Weights of a small GPT-style language model, trained from scratch on English Wikipedia: LayerNorm before each block, tied embeddings.
MLP neurons of a small language model. Each row is named by its layer, matrix (up: input weights) and neuron, and shows model dimensions 16-207. Each number is 128 + 24 x the weight over its row's rms, rounded and kept within 0 to 255. Numbers have three digits each.
After each neuron's rows, "fires on" lists the tokens most often at its 100 highest values on Wikipedia text that the model never trained on. A number after a token or word is its count.

L5.up1352:133076134154103136057180114125116128172151102125136133162089105136139127127145141166128143095100157105147116152125137204133120126130085122099144101119121124116124116146119115167134102097109151168137160167082142124141148141150178161096161080114111126169169129114138109111133141160136130141172118130098139126135123098125139156123150148140141116117131100126084078111133125147139114147126138156135158125088128156140164132109101174151121125117125123126116154139114146099106079125126133095135141113082132147167099107154099117107117126144091163112071088104128082108118138145192170123
fires on: " However," 20, " but" 14, "com" 7, " although" 7, " while" 7

L5.up2120:152159118127117118111124076175107151152145099116125086144116126163111149114123122162142086074136136119148137114118164118132141129114116126097096081130142108091121080099132100136107134140090137168121136153127158114150173130105138121082145106132113112140123129188138119138122138123152122150167153142127145101112135133185136111089121153159141118185093111118054137135146089116123109140128132117156162180127123108170170090161106108135128118097137123152124135132141170110136110128187099128151160118118142145155099157130160100110090099130121171141140098176108152116111118151157140122
fires on: " (198" 22, " (199" 11, " (197" 11, " 200" 6, " (196" 6

L5.up1553:126114148148133152102141117081142083131115168151092148149104133133128138114132146106145135119117090121107139116141106145111097120119149095107091135089143129139113089129168086149139143146157153123197141133140133131099132135098158116082091111145163148139180098177109146149126127135133114120098130156138111146178074147115141119145121134140154141115144115141129158095159125187132128136152137139140130054124176119112090121120135138112118158138115089113138113114096086155122111130079139150171144106132117108121117146083116090121134162147117135152093142107139128138138123136139129113
fires on: " This" 23, "ho" 9, " Honda" 8, " this" 8, " o" 7, " 1;" 6

L5.up2227:107071100081131162122121124116117080156122156151142077128102128138134096108124123087135145088144138141139155128184132123117137166146112114127098139086149155112094110110145111162135082128142155187094129148143133120114157138110062108093107114155148095107162144159126160097093104139144126125151115122107158140141110138081093120135129130146151124128136124188122129100118107175063120124162152085130163140080126127099138127168133123137142139195129137127130110118067138175151142119124124072181089084097118128170090111130130100082164071151104137170108113127155136104089128143176161125
fires on: " one" 29, "|---|---|---|---|---|" 15, " first" 13, "|---|---|---|---|" 6, " E" 6, " second" 5

L5.up1929:130098151085123130153172121094135131110145098119135108175088116131073136147110116090128150129138153131108087123191159168103127133069088134103101157161139142154170096105112122152154103168126143184128111164097143135114121142159127123083124102138112148138133108141137157085117130132118141095105103129165109150100099120125112110130129146133108111181118130141134105101147117124141156118143149152158115165095126134152178136186136151126144163106155099130147141110118164131107110150118158121123176124122168131166160119147118105120125103148120123120071089097120083129126127144132120152
fires on: " not" 17, " called" 12, " considered" 9, " originally" 9, " as" 8, " Originally" 5

L5.up2539:112134133143112136072149088139121103149141135105110119177111186142117141163144133148118105070148099085159109112157126150142137151091125137131129109115151123114142149144149124156115084147097127155126183166092170130136075150103080155123100097123159117145150096145145127116133128194134085111101105099095162142132110074093161161111148130133095119132134117170133107099124137123145108142120136171160117123107144133107113125134155157128107129078146145102126076175185144093145065146114149123133146103126160158130139086078124102123124129137140116132134094143141121160138111088165134140
fires on: " a" 46, "a" 7, " c" 6, " an" 4

L5.up868:137111158100117124108104148071165128124141138101125125092124075141147141150117128169096111104157121145144119122144128133120153192129099123108056124094120121117152107109105127146119123144132152115116133124088124141114090154162146122109125113104148164157121135130118158108118124132154137155091133150133128125143107137117110111098140128103117124098120126105113134128172134150106123134111103121130159144134148132141118140157110163105163153112094153067109111132151160211143125120123122119118100101103126159125128079127116132161113103134123106122131113139165145160127126122130154139
fires on: " United" 26, " South" 6, " Athletic" 5, " Nacional" 5, " /" 4, " Football" 4

L5.up400:094116118086160134104124107130141115181138117106116144114115118135125202087128135166133099096135112130143120109090128114137118144112175078133136113125141116152138135091117119139155144169131124138100114122119164132099084116107092062179073147114114135137167096134116137106141161118108098134092137119130133140162120127148119089139111130158148107137144115157124136133142147149130146138106124161153112130092125129120147147107122158132121190175164158109104123124147121123106108120142166118142089134081132123127155130090131119139160153185125136124084091150150163163092122135195123109
fires on: " |" 44, ":" 10, " n/a" 4, " No" 4

L5.up1448:141125157169119159086074123143156130166130133103124096124096137115134158102142130138131149105086138096079143123168077083087112105106126129127116105094185135114122088113118115140123139142121152151133122157052155178093113118109155106089104105139144197129124090141098189150126118147167117102077155135094163122195124163120104128127121105115149148138152113162107108106140128192130144137124131145132174086121104126111128075112121171116142167134090070121132097151140132122058124163119132097121136168093137164164173135127097127132109125129106128122150109144153113102114080140105114077
fires on: " but" 63, " so" 14, " However," 8

L5.up1560:128118133137107133134128125086087092181134115119133112151113143140162133158134136134162139128141147125156127108123130160111145133128131133136092119094110124114093099120126115210093120129110148122091176143114111150126101143136135102092108129073203123120095120192154127116143094137130132162146114110089104147108131125100123102153155113123134100120159102151127146133133116175114152139136130147136165119128126140158171124125071170120130164136119122104163100127127135148124140151133182141152117087131123151158103120144108107097110111109086116151121100125160152113155068128158124131
fires on: " /" 15, "″N" 12, " mi)" 9, " in)" 8, " m)" 7, "°E" 7